config.toml
d_model = 256
norm_eps = 1e-05
positions = "rope"
attn_scale = 0.0884
parallel_block = true
extras = ["capped logits"]
init_std_o = 0.00583
init_std_down = 0.00583
optimizer = "muon_variant"
seq_len = 128
MLP neurons of a small language model. Each row is named by its layer, matrix (down: output weights) and neuron, and shows model dimensions 0-127. Each number is 128 + 24 x the weight over its row's rms, rounded and kept within 0 to 255. A neuron's up and down rows have the sign that makes its largest values positive.
Before each neuron's rows, "fires before" lists the tokens most often just after its 100 highest values on Wikipedia text that the model never trained on. A number after a token or word is its count.

fires before: "|" 87
L5.down199 [118 127 121 179  89 121 122 121 157 131  92 130 127 129 107 102 141 152 143 112 155 153 111 140 104 149 117 146 136 104 138 151 113 198  96 134 151 138 127  82 133 100 146  99 131 106 145 111 112 143  71 131 127 141 138 142  68 125 155 123 129 138 153 128 130 133  98 117  83 169 124 157 131 154 136 118 162 137  99 154 115 178 147 157 121 146 118 134 110 123 132 132 148 122 145 121 118 132 121 146 136 119 194 155 111 129 152 155 103 130 147 168 124 128 156 118 136 172 171 132 173 149 124 127 134 163 166 133]

fires before: "1" 22, "2" 20, "0" 16, "ia" 10, "3" 9, "ham" 4
L5.down234 [115 146 122  95 121 131  69 125 145 143 126 147 164 147 124 122 125 127  99 162 160 122  93 128 122 112 173  74 126 150 138 113 113 102 147 130 150 162  95 114  70 185 132 163 112 126 123 146 114 154 106  93 113 146 177 141 123 163 140  67 141 122 154 154 101 128 113  96  85 123 138 133 110 156 118  97 160 128 160 166 130 170 157 132 117 120 128 139  85 166 119 118 118 110 115 106 171  84 157  99 124 123  84  96 137 164 145 110 137 167 127 167 120  94 113 128 114 153 174  98 148  85 103 146 126 104 157 162]

fires before: "8" 16, "6" 13, "0" 13, "7" 11, "4" 11, "2" 10
L5.down105 [103 109 117 140 110 133 129 112 109 114 137 112 185 101 136  96 134 147 114 158 136 153 127 165 145 105 139 106  94 103 119 145 133 167 103 114 151 130 116 147 104 126 104  93 130 151 133 127 131 149  99 154 116 114 114 146 104 153 136 147 140 127 161 130 126 138  66 157 122 148 117 106 114 130 148 125 195 166 122 173 101 145 134 148  62 107 104 157 180 151 134 131 124 117  83  95 133 131 137 155 152 144 134 143 159 122 145 130 143 129 143 135 106 130 115 138 183 167 159 124 112 118 165 131 151 123 135  92]

fires before: " |" 46, "0" 7, " |\n" 6, "3" 6
L5.down7 [138 105 159 146 111 126 108  74 154 107 106  99 127 100 102 153 135 115 113 141 131 109 136 127 119 118 126  95 112 156 106 164 133  96 137 163 122 126 127 134 140 115  79 118  87  86 145 176 137 114 160 104 110 121 123 132 146  93 177 137 106 162 148  81 127 115  87 130 123 132 116 101 143 132 111 121 131 171  74 149 109 136 156 157 137 106 122 119 140 165 132 128 116 131 146 138 112 110 125 108 165 160 118 133 163 159 148 113  96 134 150 132  62 168 122 139 148 104 135 153 125  92 145 124 129 183 144 128]

fires before: " " 91
L5.down188 [163 156 120 167 144 139 114 127 119 108 171 133 189 124 134 146 146 134 165 137  98 128 177 133 150 136 142 103 158 165 104  99 100 136 114 124 172 115 117 111 116 139 114 138 128 140 121 179 138  76 164  85 140  90 130 146 112 140 183 138 129 105 129 103  87 144  99 152 168  96 142 161 129 112 100 108 155 109 129 127 200 143 118 127 116 170  98 132 119 145 133 111 119  93 149 128 132 132 137  69 129 129 143 107 119 105  97 126 155 139  97  80 123 122 146 144 130 153 135 158  75 134 165 122 124 112 123 146]

fires before: " " 95
L5.down217 [114 126 112 134 113 129  72 133 129 146 111 138 129 152 101 121 126 141 151 153 148 147 127 139 146 121 166 125 161 150 140 170 133  78 117 181 134 141  95 120 142 151 129 102 103 162 138 114 159 131 134  73 141 139 145  96 149 124 117 182 114 105 125 111 100 130 173 147 131 100  97 100 144 101 140 111 124 161 144 157 116 105 128 141 129 142 123 161 123 141 128 116 142 102 127 130 109 123 148 136 115 169 129 141 106 108 147 133 116 102 128 101 102 132 151  90  92 118 155 127  90 118 178 191 109  86 118 130]

fires before: "," 20, ")" 15, " |" 11, ":" 11, "." 9, "\n" 7
L5.down173 [120  88 145 107 131 109 111 125 148 128 102 137 129 100 116 157 160 117 152 128 137 139 114 101 146 141 153 148 119 107 107 117 142 133 175 155 115 102 134 132 141 140 168 139 143 148 148 107 121 123 184 118 100 102 112 106 121 150 129 126 173 161 116 124  80 138 128  78 127 129 130 110  89 129  92 114 150  83 146 144 138  74 168 106 116  71 179 125 155 146 129 152 116  80 141 154 137 135 104 144  66 114 141 159 112 107 156 119  90 116 126 113 120 125 154 108 137 136 141 121 116 135 150 107 166 167 151 126]

fires before: " " 78, " ." 8, " −" 4
L5.down235 [ 85  77 136 127 139 148 113 130 113 142 122 118 116 172 125 137 120 130 121 129 103 115 128 130  99 149 131 115 138 108 143 115 184 140  84  58 119 146 110 147 116 145 148 131  77 122  99 135  79 136 102 136 122 175 143 127 138 101 136 160 147 134 110 131 120 171 103  75 135 138 141 125 129 130 120 123 156 138 170 138 129 157 107 110  96 133 145  87 134 115 120  63 122 130  98 120 142 121 123  83 111  86 128 124 128 154 112 138 127 151 121 128 133 115 165 147 131 145 134 162 152 133 102 151 132 143 121 126]

fires before: "2" 14, "4" 12, "8" 12, "1" 12, "5" 11, "9" 10
L5.down56 [116 141 127 125  92 140  71  87  89 158 150 142 139 126 145 120  93 103 137 116 133 181 132 122 155 148 131 134 166 142  82 121 149  95 127 151 119 128  77 135 128 138 142 147 102 136 157 132 102 126  86 111 165 141 145  98 143 155 143 113 134 132 107 149 123 165  93 114 130 123 143 148 154 100 141 126 160 111  86 132 100 146 166 133 160 138 117 101 124 176 122 150 143 148 110 126 128 145 166 126  80 146 145 112 162 147 115  89 182 109 120 111  97 115 140 158 130 109  87 192 115 120 146 149 130 121 121 135]

fires before: " was" 33, " is" 10, " had" 6, " has" 5
L5.down18 [116 126 109 104 132 149 133 133 138 120 107 107  92 182 104 122  84 126 156  78 138 127  91 136 104 100 126 168 142 162 101 146 128 160 104 134 119 129 132  83 127 125 160 152 101 144 137 139 165 102  72 104 113 145  99 139 160 105  95 124 108 139 133 112 134 132 115 102 140  88 127 134 111 116 137 148  99 128  74 128 120 134 109 163 143 153 119 137 165 160 167 143 103 153 133 102  92 119 128 141 131 134 114 156 114 143 114 133 158 110 128 154 155 112  94 175 102 121 120  89 139 164 154 196 139  87 134 118]

fires before: " |" 57, " |\n" 10, " m" 6, ";" 6
L5.down54 [122 119 119 134 131 133 158 183  89 138 144 112 140 194 138 107 157 142 125  84 130 144 157 136 120 161 113  75 101 172  94 140 162 159 150 146 157 123 148 126 163 153 155 134  79 109 123 128 149 156 161 114 109 121 134 147 127 113 128 146  87 117 116 128 117 136 104 123 106 153 155 155 112 149 120 151 108 116 170  91 152 136 129 157 146 120 154  70 128 137 113 128 126 164 123 130 114 146 109 103 150 113 102 140 101 141 131 159 153 168  88 136 159 147  95 128 147 115 114 152  78 119 118 165  46 129 125 127]

fires before: " " 37, " August" 5, " July" 4, " March" 4
L5.down119 [122  98 138 133  87 117 102 127 117 126 143 117 124 128 154 152 130 135 110 147 116  95 133 146 122 170 103 117 155 162  87 115 132  83 115 103 125 107 171 103 131 105 143 148 138 126 165 119 119 130 139 129 106  95 133 114 195 139 102 124 125 121 127  94 162 142 127 114 114 138 141 115 149  83 155  88 118  87 110 128  94 167 177 117 112 110 138 145 156 149  93 118 103 151 127 157 109 177 108 171 128 152  71 114 126 105  87  64 133 139 106 104 114 130 123 159  89 114 121 141  78 102 133 102 124 130 107 132]

fires before: "-" 60, "." 5
L5.down60 [ 89 103  98  95 125 161 140 105 109 137 136 120  89 137 115  86 120 125 104 150 100 115  94 128 145 156 138 114 119 142 116 139 128 166 146 136 174 127 164 151 144 177 128 114 143 114 136 155 100 133  66 127 163 166 128 156  97 144 111 118 115 169 124 116 143  79 163 124  86 113 140 118 125 116 122 129 173 151 132 103 150 122 109 101 107 150 124 114 148 116 146 136 124 126 108 134 103 108  88  95 118 136 117 147 127 115 142 150 101 116  56 124 117  92 136 180 146 105 130 119 149 127  84 120 156 121 139 117]

fires before: " |" 55, "\n" 7, ")" 6, "," 5, "." 4, " (" 4
L5.down5 [132 171 136 181 167 127 113 160 158  83 119 149 122 138 189 163 156  94 144 119 136  85 120 135 145 127 152 115 127 140 155 123 113  93 110 121  91 116 123 141 131  78 112 181  98  86  96 134 140 147 173 130 139 133 133 157  97 101 106 136 150 146 110 103 110 121 114 133 157 160 143 158 138 153 146 110 139 133 164 133 113 120  88 106 145 120 137 142 119 131 112 141 129 193  73 151 103 141 158  97 156 122 128 112 124 126  85 141 177 142 140 119 120  91 122 110 151  79 130 117 103 128 156 144 132 113  76 110]

fires before: "-" 72, " " 6
L5.down128 [119 135  95 146 145 109 154 130  92  89 156 146 126 117 136 105 117 164 142 142 145 140 101 111 112 132 141 145 108 191 125 123 109 131 133 133 154 130 158 170 117 136  88 115 173 121  96 152 126 149 112 165 104 123 109 155 121 137 104 100  75 146 116 121 109 116 114  29 138 156 102 112 166 115  94 117 115 134 114 129 120  69 171 145 119  92 110 166 100  93 155 165 137 141 138  86 139 125 122 125 133 122 118 117 101 123 113 136 136 120  98 135 117 140 111 101 153  97 152 143 103 131 134 125 126 137 150 144]

fires before: "," 20, "." 14, " and" 10, ".\n\n" 6, ":" 5, "–" 5
L5.down163 [123 140 151 141 154 155  90 123 120 121 178  98 132 110 111  98 125 128  90 106 118 145 104 135 124  91 111 135 159 143 151  83 103 102  99 156 132 121 163 142 155 174 132 132 152 139  93 133 127 143 147  99 155 111 125 157  73 110 160 139 118 172 138  95 153 142 134 113 108 114  85 123  95 135  84  96 137 119 121 130 123 138 160 129 155  96 164 112 113 173 154 138 117 108 131 120 100 120  98 103 201 108 178 126  95 131 174 105 133 149 101 111  97 128 120 118  84 118 112 149 122 120 150 111 119 121 127  96]

fires before: "." 30, " |" 25
L5.down191 [140 109 136 140 126 151 132 148 174 140 157 163 119 133  89 127 111 118 127 117 113 107 113 114 145 133 120 181 136  97 148 166 110 143 110 138 127 157 112 126 149 146 121 118 171 201 135  95 149 184 123 155 131 152 136 137  91 133 146 101 154 115 166 111 116 142 108 141 134 135 149 113 132 161 128 146 176 140 114 143 138  95 135 115 169  76 164 110 159 153  81 113 149 138 138 143 139 116 145 108 100 144 136 136 111 140 142 100 198 149 122 181 126 125 122 108 117 119 163 187 100  98 135 113 121 109  93  70]

fires before: " " 79, "e" 7
L5.down137 [130 143 133 113 110 113 121 131 132 158 115 128 119 107 114 108 172 163 113  72 103 154 128 154 128 134 124 150 148 120 118 116  90 127  89 138 118 112 140 129 154 122 150 149  87 136 156 104 106 103 124 109 131 183 114 137 111 171  99  91 113  91 130 134 140 105 121 141 145 139 118 129 111 143 133 159 142 112 139 179 192 105 144 109 135 113 145 142 130 105 148  79 100 128  89 121 123 151 131 128  93 131 146 169 118  90 126  76 129 120 159 126  90 129 106 121  70 106 141 114 147 122 154 125  81 107 107 110]

fires before: "-" 55, "e" 8, " |" 4
L5.down79 [141 103 116 125 116 127 123 100 110 130 168 114 150 127 127 150 146 133 120 151 136 131 132 140 190 138  98 149 109 116 158 128 105 103 132 148 120 132 129 123 129  66 127 184 151 138  94  96  93 124  58 107 111 110 100 179 103 114 131 132 121 161  77 105 140 160 118  84 149 131 152 145 144 111 138 158 151 174  91  94 138 156 164  96 129 113  94 131 125 133  92 116 138 140 108 158 138 131 137 115 104 108 101 114  91 120 143 125  87 129 132 112 122  95 159 138 186 102 102 115 147 158 139 146 160 144 122 102]

fires before: "." 23, "," 16, " |" 13, "|" 6, " /" 4, "8" 4
L5.down231 [ 87  93 109 131 117  86 132 128 112 131 143 116 100 146 163 131 136 109 121 124  90 114 137 144 159 116 150 135  92 120 142 151 131 120 159 139  98 145 136 112 131 168 131 134 128 140 129 106 133 106 153 125 166 127 109 120 120 164  93 135 123 125 151 157 122 176 111 138 160 152 141 142  95 148 110 139 184 146 122 136 165 100 113 140 157 133 166 136 201  98  84 127 136 142 144 112 145 121  97 141  92 168 121 142  89 146 123 177  81 183 116 154 155 141 127 144  95 133 114 138 155 123 133 128 122  94 130 146]

fires before: " |" 15, "-" 12, "." 12, ";" 6, " (" 5, "°" 4
L5.down200 [157 123 111 120 139 123 115 110 139 160 177 142 108 109 126 172 112 128 133 142 117 118 100 124 119 143 146 108 157 142 106  87 175 152 115 154 137  91  65 135 104 115 144 164 143 118 110 132 112 104 157 138 129  98 123 146 138 170 160 117 162 112 163 108 136 148 156  85 127 145 131 151 105 117 147 128 117 140 195 112 115 139 136 139 145 128 123  91 153 141 131 122 125 126 149  95 116 139  93  94 111  81 157 102 112 150  92 114  99 138 102 137 120 125 119 105 138 116 119 151 132 145 117 113 150 101 105 143]

fires before: " |" 32, "." 25, ":" 5, "==\n\n" 4
L5.down74 [128 140  97  76 100 134 114 123 137 151 120 117 143  96 129 153 202 165 119 135 162 117 167 138  99 135 128 101 121 139 104  77 113 163 128 112  79 117 133  90 130 170 154 140 127  93 148 156 105 117 140 131 112 125 119 178 162 137  89 105 146 125 122 121  82 139 147  75 102 155 140 123 117 131 117 156 129 153 150 147 110 151 113 140 115 119 123 172 118  91 159 125 154 172  92 113 131 136 161 127  98 107  98  80  64 170 105  74 124 125 128 111 148 137 115 115 132 118 140 137 139 179 140 126 179 137 133 115]

fires before: " (" 23, " |" 14, ":" 5, "46" 4, ")\n" 4
L5.down11 [120 142  91 124 112 132  98 139 118 130 164 113 124 108 154 160 106 120 135 113 132 109 126 130  86 143 115 145 117 176 155 136 132 117 119 163 112 144 101 102 143 102 120 125 129 159 131 120 117 155 148 137 108 105 120 141 130 164 123 151 147 146  80  88 118 129 139 178 124 122 172  77 132 134 130 168 120 126 158  95 135 135 116 118 126 130 100  89  89 122 128 138 142  89 147 133 127 124 101 147  94 198 154  81 147 148 131 133 125 191 125  99 129 116 143 132 135 101 115  90  98 130 126 137 145 149 155 149]

fires before: ")" 19, "," 19, ")," 17, " |" 10
L5.down8 [110 156 158 123 139 162 159 177 160  97 102 172 119 131 143 149 109 130 150 143 122 115 146 128 107 133 171 103 125  86 165 129 125 124 105 139 157 108 152 124 160 124 124 170 173 134 137 113 103  99 163 146 121 101 104 132 138 133 194  92 140 140 138 110 129 103 115 144 148 103 154 120  98 164 119 137 162 133 121 182 141  96 120  83 122 145 111  77 101 152 136 127 130 113 100 146  55 152 138 117 109 149 137 117 112 113 141 107 110 152 108 106 170 133 140  96 116 163 140 109 126 144 157 131 145  94 160 145]